MLP neurons of a small language model. Each row is named by its layer, matrix (down: output weights) and neuron, and shows model dimensions 0-127. Each number is 128 + 32 x the weight over its row's rms, rounded and kept within 0 to 255. Numbers have three digits each. A neuron's up and down rows have the sign that makes its largest values positive.
A block is one neuron, or neurons of one layer that tend to fire together. Before each block is what it responds to, as a language model described it from the Wikipedia text at the highest values.

Description: Closing == or === marks that end Wikipedia section titles such as History, Early life, Discography, plus some table-header pipe separators.
L3.down55:140134155142126122160168091099112161109134115098113118109152102121122098136189134131127050077111132152172133119132061099143142115115032131061110130132120124095119149157129104174152137102124098161113091068106132109148123147099133114103188143175119065149188054123122188204130085130145154134126121159202129124155146126172155107130118158116113131104158163086107042133165104111138115140158

Description: First piece of a word split into several tokens, usually a verb or predicate adjective right after its subject: s(uspicious), dis(mantling), co-(wrote).
L5.down57:121076160102135107082064129135118160073145124180130119147162141171074119072166087140130123120098140126169088107162151094139097077160082115076161124128057143132151140149126143158135124179150115188134119121138115111154160127109117146116108122081106121051150162087108104114181142151153151153129113068142135088158181119123146146144120125176182121083128185141125144105167131096168144114194
L5.down667:125148160065113139091104131139155129150089106124084184098110099119094124174143110160086179045155114153142047114097133162092170134179097099123139137171097179133070064110124162134138118107118109142161155102145189076100145107168156168113151123149154109156113131139125148139110148073139129150115154151114164186084143136066091124143124127131157142183177101102090123110103160108124134079163
L5.down674:114173063113117085146096126137122095167133156135167124103130144101071149071068109109102146175112113180150119065184133098111106099170168148133173153170122151131111111131114146150144137146129160163110158085115111105101158160177139167128145055137142106133106082101154127186111106101145149129133125078142118087106105111148088154162126153130145163143121127114158091135109154103109152136131
L5.down687:105128147134176179162115090099172134095150109155131148118112156139094143071132148093106100078140096121041205061122190146140080172146140120087176163135124139113095153152211121159146157122165096158154069131123186084107190130105084133158108092128103088100142139130090157117097101169129152160141162115190144079100178149129132121147100112135126176113137123169115106084130078121131153117096
L5.down847:122105134101173033150112126146131128103160094068142096190165159109142159118149096133083196064128103145110076089129077065080153156142095119106167163080140104128064105202110110145117149100107139118172087132120162077125068135143142118147159165130077095164188112063146092145114145157130135142102132117144146178160129172134130194119183158145192169127186189130149154123085212101135114149145
L5.down917:128147187127132121130179142139114047117127133157056137071139219192140135153161093195202165130086096103167176132135121158179118105117160073119124151165168119116157132124114136071143159132103076082073113070149120145181183162104123109131107121133102081113152086118101149095140157111156093167157179094174141132158164126163162157152167134149144096148074151143152035121149096126078114082119
L5.down978:127119107104081109132138139106145102167129219088123133151124140123131072141067122140107194104063139060178146126108105140131144109106132130117138131100148157175173124095069098108118073150139110066139104108134131093155150171103146111147151157082144119155092124078099084116106095189165200047131157158148156094124185102113128128147133084118128099093140095171158091099065142098103138063138
L5.down1166:161105125119143163185087188095157089166151177034117091110124167124095112167108115128128135144132157129130094123221143036161111112153114144076165121125134130163085129118108133132147136132151114144129162094165144136136161138130098101154109124133163137126158201159160120094156084125113154131096144138188124084177159186064180111091198104123084139114142223130087140149149157123095150079201

Description: Finite or -ing main verbs (often their inflection piece) right after a subject, taking an object or clause: found, calling (for), describes, designated, declared.
L3.down870:105104168146152168180202122087098183155121133125122121099102105170143089126143111157100132176132123091109147118122173091185152089141166099068139139100066145111071126177124075143129139107160144131132225085097128136116122125105160153105112109119116107157106192087121069106138099150111163165102157149103124123108159094163177149137098109113096157148154105118159086077079128098152125149165

Description: The main verb, or its ending, that follows a named subject, often reporting speech or opinion, such as called, felt, gave, asks.
L5.down331:091080105169159162123143129135079077085081186113077060105163174135161096160055086103116142126135115146156128129095147134125213125132118091069148080135141138101137118113117152126146204123066059172129153097182138097101115125106128143199138106139126115132150130117109186153075101217063162139117143170153139172141140099147142173103132115135087154114076105128073098137123136116126126124089
L5.down363:124098162121131101061170093161159071118104121114069065114141084103137152117086093110074121101134102170130078148142088120100222114173083172187174145092097109137059130132155135121114122132100154138159172144108115083068108125198117104131179141185069083122108101142117098185112114170123103099113105176074085146134095142145043118189172175173102146150137105133135126099128128134177143056098
L5.down377:140099113128065162118141128110161129101102097072115126108129165146078111182093138097120098193082131067104123121142079067098094135088196132140116063166099160078103117108125078173145122134059117178085104099121178158098060113142138178137098118073126159146109159150115134068104129080173117130118114120105173057095062102133108163139114153128099164141123072099115129115163094101182111074117
L5.down553:098124107120134165169135124117125123133125083111128164107115181150182155175135144122106099149130126177159134184088120120125109187146113116122117205116162103177153164144087126107130128049080098134118147137141144102147157177125067104107099141080190089158150211129078104097111123142125171103165118117119109101142081118125155146159087035139092121115126104170100147132117178113158150121099
L5.down714:111089132125087144140097111077122129099106119133136176166107182126122140138105126112078166063111126144127081181101160106123119123131150182184114147121166189140125112075081154079126151166182107193106161125161102118112136168143142143152133158121121126091109131074245127032117149117114123133105085092085131152202091131149103135105143136128158079142127188195156176112126085071167117116152
L5.down994:095146102104158070085131096134136149141160126129114129048053193098141133117078144107143117125122118140177095127191123148071119114145156154142174093116157152100159144080184084150107045105170118134128106115124117124187120118140075131135116097043135128104067117093111079151108171132104116118116150170161071160176128146142225135132172210143133163157172136170166140103089120204084138152047
L5.down1082:092125171149171126101147126101127089096096199193114112082085142126178132121146119065067097114053124132150159185124125140134122144134203142093172124114163161170094137135164059116064131081160150206123097132173078129099143081119148118139196141067114107103158137098136124102145097114146109156123183139075129152135103096151144106164179111162075103135088168171103115063074122137135075134067
L5.down1225:135112151150179141147144123135137128140121169135141128160131106135170177101076164101164120200138108157082115098092106160106140093144153140080145154059122127110120147160099147146130131088107164144122076189129174057128134159119131116154090131115122104116203080123094111117074091106151152095113156127166122135077130121143131162170104122132103061156115046152112135109136223165046148097084

Description: Final piece of a verb that takes an object or clause, often after "to" or a subject, as in asses-s, allow-s, af-firm, found, depict.
L4.down92:115128137188060136089126177120065155029127074146146106216152173178067149099124135096142086148137116120137123094093116096081133130086166067121166129128096158183155093133136145145133087115084115145140134129151150115071117156105141157150169136101098145173128149098163161118129112178193116136109092137117042131105025080136105162161136118126135125134097125119144134193095130157247101106158
L4.down397:144113182166116127122140160087140103124120121135128105090078140114148069164084173138108157158160149153129120143111168180095184133102161165126103062186119110095127127151126137157153107093155173125105104099172113075138083121203111150092197158129130136109139137231082099149163157087109160142122121182140145108153104145133152122154157150162101167146114117107048150133082115076154124138127
L4.down452:148147151219150146168165147121163160163126118124117116075112165116162164153097116079090140110110156100154140166062185106145151153120184113139108102106045114115096136138146132096080089121131126189077177080118063167089067095152121126133145087178114160123112154127165081138095138143053115153132163160080147160131111132140145151160139108105088131138140116103103119091074117143201057138085
L4.down613:138092102120104107101102119085127173102118125114119180114137192151170094197091104166135087182161158087138131096104184121116088126155109116128150110139122137118117159147147105156107147125116136113123101126152115165076187081081065132158055088104080120094120129096172151173150088075134131161119087181075144153136131116195106148098178161118151159141111204194124144114168166151183113130144
L4.down783:128097094127120164200177123128156104187134129137146132113140174138158136120154157092091128129114142089136064139081190145092119157168167150141087037120089134124124073107095149122131092099175098146127160073156123162133205126064135102080154138133126114151111207153108124151064156106112134153103105093125069143100115151200149132143166182082129140174093135134149048188163109074133121116093
L4.down791:083164149148104101140096235075150135160166181036153156187135084178146139119112161102181144166135165139149149130169097102124154128124185116116122114121171147075104122145081127132137134094121154190055135151069179152109086152119145170130126116099140165084100153126114148156122103101159173159115148153127131104152152107154084147057143115121108169133119165211162204139128133107087133129152
L4.down805:115119169156111109177124168078106137139183127114131156127098175145104143147091157061128115078190148135158110141081115110144122162116127164163096157154111103190108189148100097114149089115129147178175141122154121152097100102166151145132113098109102098153152138122110090119099153153093173154142104113122082147125117165176082113136088032089120161066071117137100079135104117134154109152147
L4.down1193:099092087151125133122168176098105123152154092136121174113107157160182105160139110167021134090112129141119136137112135179131128197142134145107131107073123152123117152109130134093087155103097155087165126168170137088184089060135112209078145127160081122093121095172138135163128064149147200113098125106136154117139108167142136162132063118144151094120190148165113137133109074144129127116129

Description: Short consonant-cluster pieces in the middle of words split into fragments, mostly proper names, such as Ro-ch-dale, Al-z-heimer, Al-b-ion.
L3.down1179:124125136138145062102106087116104069144116129097123092129144142168073109157103148197167122182157084110147110169112101192125173122118101134128168121077174132096110140130147120122086114118149134137125124136180127161133131132130166107127132106165173199129130128143134160152142195115101117116164152188113154107135111130182222168176154126136137103157119132177089198163129146183137109075142

Description: A lone "s" token opening a word split into pieces, often after a space, hyphen or prefix: s|teeped, forty-s|ix, un|s|upported.
L4.down18:144090064161133205146159148197162162068177205138125107122152121203153068113063146154174161096194089114124073150147193175137112145141097124064162131128132109150170141135131123171134106171132149125129125175148124091054109166099049149146107084137184167129109111132115094123118117118133106156133114111151160138091163149122164117178137092148137119110173199129142128128109175143132139075153
L4.down238:152105122142054135161122131133099117102122161118133154158124123117157181068178060080100155070133187174132094135157110099036118131108132105184180156123148136119184093161137137142110077135122147072114146139098141137145190109165132175164073134170114166116142131145109055076179093178141117179125115100108147129170133115126080152119178091087138152115111090107174109120141186122129187104136
L4.down326:091129110058130128080143124109127144161148128143143106113126115103148132113136129118116093109138083086128166134121094126199127100079104150078069148103230110139083146194117097141130158095112152065136140136087150099146137121116199152116146117145139128182118148095107140103119171206127100105063149094176085148115092186159149062149104099180157084136102126072147134136127213107103148118156
L4.down459:092161137154159115117104088142151162107118177107081165182190123129080069098103152134153066140138096113117101155140129146080137133135120132100147138118138104151149119127107118191077161132187097111174072120080124121155151134082096082149098126159112071158125165106198076134202114138174161102119122119180126123059170102119135092102148099107080137159151192119108164170162146143132138112080
L4.down698:115116180078099130167067111120165143121158146081152118080115090107144120130105131144139089081136111134207083113175105131131145131052102144100172131126122128169094081136138096100120161153114089141100142111141115052092117090106080132145104072092139147199136118131158087120138114192095101151112104103149085142116128137117094107098121149085121044144073200087124158133147125130154067082129
L4.down780:112094156094128105111109106095138184126154144097146178130120174116182132147104161139098114136135114055049135151176139150118158110185132166095125107112159174217120121151171067132128058144159166137149114095101132159092112139103102153186104100150142137189163171112116102136132155116133134112088145164087120118149178148166101123156160146123143100111136183157125189149169147109116150157109
L4.down892:078157117170072091180149123183118162158149147157098115135124138119184092134102140104120144132128162152136144103101166169122055147113041124122169095194100149161146118161153082144129188147100101095129155095111151126128111099079137088164077137168113140158124153113094109124093134103121126188109042132144118146106174119107157095135169165120179151091105180092101146195169154091117190114106
L4.down1081:149161121074134136146139149058137123121131116082115086131131152144204049135159074151124096137101095148103136103129148114132106107139159161106094131145126138177162104057131098162105076105144130125170125162109152148093134118109109112070107084117098078144161133190101113078170083163118141064087107126187127120130118165134185079141151121115051189161151110169145130157192114138144144150168

Description: Colons, spaces, table separators and words like of/at that come right before a number in infobox, census or table text, e.g. Molar mass: 347.4, total of $253.
L5.down59:116125136192132138094148130115129124078132156124088158168099151064106140103208197140123125122077086071147125166138099118187085092088106139111088152104135141174122127137143095109101081123177170127148138074125167137134127115127083139165112134066113195108139106127145139150084087115110091111162140142160105134120139180145086093123161108132146152126114062136148174190061094175163100154164
L5.down304:216140110145159130116167179191193110110135130100171150108141135099148069174159132159132129120134119107113133120140148139172162121073109111142103141101101111120175167148104175122155095146058110191133135126144124109130116136099116138140111183095181143095140179146076101134100123124108117091134163127231124172159125108138086134173104191109101104143158094117101132120125121130105136065133
L5.down461:138145092107098154133144110097140098130108076099157172160105087177163145124099165197105142106137091126082194146130085110183171126201094099109192187122084093111146101084123148102092112145144111167114108171151185196079138099219145100146200157131071095128109151156124130101135155181150117127109132148106124121073188139169170133098114094156078131141073200125186155125107090073147098188151
L5.down556:143195121101160162130150122172109140118134210104108150093177146143146124115204122191111116152155123144153129140147135113116129168076081114097138135139083119090156085177161122176123127127125094134123109128154104125098099145138099169160091105098123098130189128159082100113143154191101099103134155098095082137157106133108112164137177150138146143159180119142185088089110162078137107100115
L5.down817:155130108148151089154133136138134136097135103141130189138158087167149140162089173185139109154115137086157147059173068123132098137115094139086151116085132177121132122135127106127148150147151132151134112088112100109130129078153099097154105144102092126096167145169134109154150146075087170129111096100139078079110170103177157135082109065163162143176112124165181156155059154160191216137166
L5.down835:160123143144178093092103135092110146095180104126120160112120159142139135177074138113130134119113086112142150121124164160081139120159100157155123121142096191179131116136218140161105118097104152127156094111115125103158075105118143156129169185093177130092164111075148113153126179098130107117150115120142178157137166137176079139066168132192133129099109070147146155165072134133148154051126
L5.down1070:191086171128140111069124113160140156118150100152158187117083158141126098179101104126118139153134113114145125132137106164128112159121187139148147138131111153143166156161147137115120128089131150123128148136125164134137106151116111092136109115105105129130139130153040090098157118119100072163110146100150119140169055085170039086180097083138123111131127176132130182070148089154109115120107
L5.down1099:164165111133107176126110097100109147178097140208134100126103097131169141160074118150136111129075139125127114152129136118114137116045116134141106160147073117148125103074136132124055104089149120154156145179169167127086163140082144145130163154107110166093124088147147165194137171167157130142104095177068110101127105086182123117167131132136175153138083142080171171114160123128112074174069

Description: The token "s" split off as a lone piece inside or at the start of a word, as in pre-s-chool, Hel-s-inki, re-s-ponsibilities, s-creen.
L3.down1105:102109117122139116130126136085102106124182197092162135139198111134148084116109108110114092093143081082141065091131144123114094149158117169138169149119077148190122101151204093162108101183119123114099107111111110051165076126072129073113117096119109112154188129133159139105134155121120099067135102109113093155144086126171161142094120182107087089107183144161165131161163158114081110087094

Description: The preposition "with", most often right after a comma, opening an attached phrase (", with 21.4%", "limpet-shaped, with"); also other prepositions like by, of, to.
L4.down34:102207151115176154159180144126146162124152164146142130127088157139175146144145134197094160087054106165154140123166143117097155120073148133133094135145106126161118178119075101145167121136064129108117069116046125151103128202140153125099100185064128111142142158160136115161114119182132120173167151107160187110130139166133138087117202162131132123135111133104089107083070109122101181157158
L4.down500:138137137057212123151100133155129173134069147156136155088139169147145114120126117166087083182116081098053095098106161124088193119191140125117108096161172137115165090216180127159062131137161146130159159101066145134083114103110086145142155158138096154109135152183143102149134186116176106131159159169140184103112089136166108122164127156143097157130054149149146129124170127049077134135144
L4.down598:145121111072157068115106163085119152155135093134103092093116129112172158124153155082136173192165137110109163127178142066101136124106165188133155123123120043103152060101164106155132138109100076129165161115133123189086121125083120161112225105152128086096121053124121161147150100113136155092143101078164146082157102126148142169109125108123087104168081165092157133099125141105187097143155
L4.down790:129100173089142122137109117137158172194133104138144114169151130130135108175157146193093125121091189116087104116182154147133087083152180137131166154084102134137115108109061164108084090133175177126154119112136166152123123110208136120141077139142132139068138089094124098096097103082128147096075149145048109098116140111159161141169100107095076160207109086143154105113103138091155117137140
L4.down836:053165207104120090159072164121108120144152119124135150139115102206115145064145167168125069164151123126153127166037130046151159100195180160161195105099094142100174130179175149116175157122128075131140137135166131097100112146136159120106095131143103145086101093096162107090153175050140109102127156110128129096128152092135137164161166138123128139178051109103127153102102067135120088127087
L4.down915:134172140153150116091075084119162071109160081152108104120209123109171169118079131126156138120157157157070168069116139133105091188102210111107127125108137132141099155135156137102098142114104134152150091156128102118118134112164108108104134142131105193098115153198073111126122066095112111067134140088113162153159046143127094067124167164230111103104123108167146149136160115196116123140109
L4.down1007:155120103088126116114066129074135184117118120176129128143158094149141119106197172143089126134097142162148149169086133111166116124112150129121127119139165054173136031097114186132096098132146137154130154136170084144109116125180151100210109164137132114144131143163167124136118081147119108146164116154153114086191133072183148097112169109120134130132152080180131146092108159113125125112158
L4.down1110:131108146113082168200119123156173147095124132124152158193078102216094098096111191130128122109151073190131173133105135135127202146112171205116184101089146174141074099151131129139116172124093096084171120174139138131150116101127124114140138152170106145151124081111098141104150143113144126153102124117144141146143140132144082140161117168102146094137101134096167128193117128053087126184133

Description: Mainly with, by, has/had and through right after a subject or comma, introducing what follows ("limpet-shaped, with", "caused by", "now has"); weakly, mid-word pieces like Smack, Secondary.
L3.down710:122091086092085153155053126126153080107126092126121148067179149146105138144110158150088119145155092115127128162158131155113086113166158108131135122128149084158178089111150099111101148117063132140154186117194124149077124082104134108134141124164152187132081155160159080115182107096158158141131160162143117136122115080174150145184128130210083127109111174147129080139049102133123135103174

Description: Inner pieces of multi-token proper names, mostly the hyphen in Arabic al- and Korean names, e.g. al-Salihi, Kim Tae-ho, Nayyar.
L5.down73:188122145126154168133076111127183147168132104162157198156180121123143113126119146094102175098104130112194091163159086155153105063126100110127148150112143180167107129143114098123082196109166072125136105112145182155134138129117131101123158081159139113132150084131107086151142163190075152138119151139184132127136108142141116091071155173124149219172148192104147141042128088162113137148140
L5.down117:155136076178110161140165154146160111137134175132129096138072131096163097119183132073073078168127157120114139139131094114169094156066129115112126100153120124107198086142096116105118153198152111119139166118148151170087152120118159136130145119146173100093084114171154089150142108145130123186113117166094148097187095166150102080079099144099128090130152164178078081158126123091157074141089
L5.down297:119110154097095117111174070140185121162125112195084140118163072167137172133116139152130127133086127173175091158153097114103081147153188121098077122097132157194077130112134122117113119092121094076080144142143157164079184152158152112067117091170102122130112129151084101099135116166079138181097128098117093143112091096107114071153108088086097160144138188104166145108148092118119146134105
L5.down388:184081129144123142107131144095118107128158151139126155173106148154174166108104087097169157107163067156009131108132121123143133150119115163095151114104102103135103083086106129131099108118107113159131131156150145127116157083139082125141079119129173134127142108167097088166137163092120140168165124082129152124114131170136149153120147089035108105117115105067151131105168092135117143107194
L5.down474:128081133140150108136095139170120134127166142169071065113146154097097145104104133163089149169181145111152111137145085143116151157182118122061071149145120149063144111088155133136125104127133133140079151120122178119102148126151098098148126119103120095166059116099136102098142156143153117148164114078123070070152102166185123112153077106118131144154140069095128102193146148109145085159156
L5.down690:100134120127139109152151195166137143151108117129132132141123090132162133104106107103194097076100156121120171153157123166112054133123117122180118112183085131172162141184151188124121111156146163113070086096095105069165114119121121169131121118148140080101114121129130180096159129187155148146116108137129171167104116115136094122070089110166185198094182131153137094146156189103136128118151
L5.down883:078182122066143109133138136114152155108131110172136105139127092119116152121190138156140161105136117137193135130169147138187142131088165095100107111151066153187130184143154129135072120154087114107103169139134190174163121156147183110135117082146135112115141128100171160122196129183096076103210086095133134146141112096107075127094080143114098147081145112127113034151153137132158149129136
L5.down893:168137142134130132109123124093137154171087113149151125159175116168132086136115094156127124107092113148163076118072148150113151162136126161067141160182127125159178107165122132141125156156146154116113144144138095122157226137128124059152119146076104145129099166183075212149122073144136110159082119139118054121145136150130148088160123111089130159146138108143167156095024113178127175091137

Description: Word-internal pieces right after a short opening fragment, above all "al"/"Al" (al-Salihi, al|ter|cation, al|k|aloids), also "con", "in", "Para".
L4.down178:080144104078134133109136067118117158124118166093116118052136175167081126169112099110121072130100137172069123100129050109133146102200128063212099131110140123141121094142138133135104147196185138109117074135162137176134139157113107120115123143130141129099108112093134162114104127125067131116124117102144115165128109077102063123119110065105144164150142166133121113195114192175155135128062
L4.down278:027150163134124106123088148142182158080172139112099123138130079157158121121137122072178121141111117142153105116109143098154189131081087146105134074130117165143165166095072062169125154083130120105123096168123132094128173102151149148075119181103088193155128084128144241126093169165103098195194145145070136146108115153101080136163130130125156128135134164101138112142115160078153108141057
L4.down566:166082092124138133122079081095139112081098133139174074176182206136137101087082145101166169131090119013096106178151109125095113156137097140112098106169076097196105157163106113193094130101123087064206113130163130135150139110181139161082117134135103198117118211139131074135110116156121104152139110083156128142118124135185119158159078169200125144165150111151105112135144112121145163132074
L4.down719:112141140117113102100067149106178095147111083122146159107149197140166172186130092100143152140147158128080121108137193098128073182124155122112097124137124167107185167076152144145164077168130093153081148127161151091100124114080111085199089118190207126121111112099180094140148162134102100126149143135066131148091128060122100134152110161122201163095116136150130144126068122096074096158135
L4.down721:122131174128133138097171147149101137149109109124118074139135170113118189092158171189130123083126104133150144180065065107070138118142156144110098121103103158090132119172120120125116107104175178115145110121079119133169131154094087136144149113226073132151068148107145119137103106159137060164098142161113190113156153089196108094132106142124100113140186115077184098110130141128101097102127
L4.down727:156141116114135096190070174160085108113102139118158164122143159137124122154142099172120097098145111112147169129130172126163184101072138176125160123115106129141191104083099128131104150119131099174098108156124074080091139107138114153086124148118074138105123190091156098137096083116167098125162163105182112116098091177166158147086113197132113129096100112089057154202126141123089132071130
L4.down895:145103087127100137182109195117196118156107140104180149131144164126159117122160156168120105177100130142186170117092146060161067097170158116100030101144129208131086097153108167137147144124129074110080153114137062187053138138162088151148131081134086130122103123133111112111090117116140112143088115095129085077142112163144125146069100175109126100119146171105154089195163121142166097158101
L4.down1078:175099127157086086152150087131125115065144122146163153154067077166151120129121113116132212109160134150132195105133140137147119144110170129121076167079115104062050129084131107126158154069143102105110160100117144160089115153084098124137142087173115168105175122135121147128152107109151157147174083137116173131051182132140145114069184144070045128131137171178155134121212175110107142161182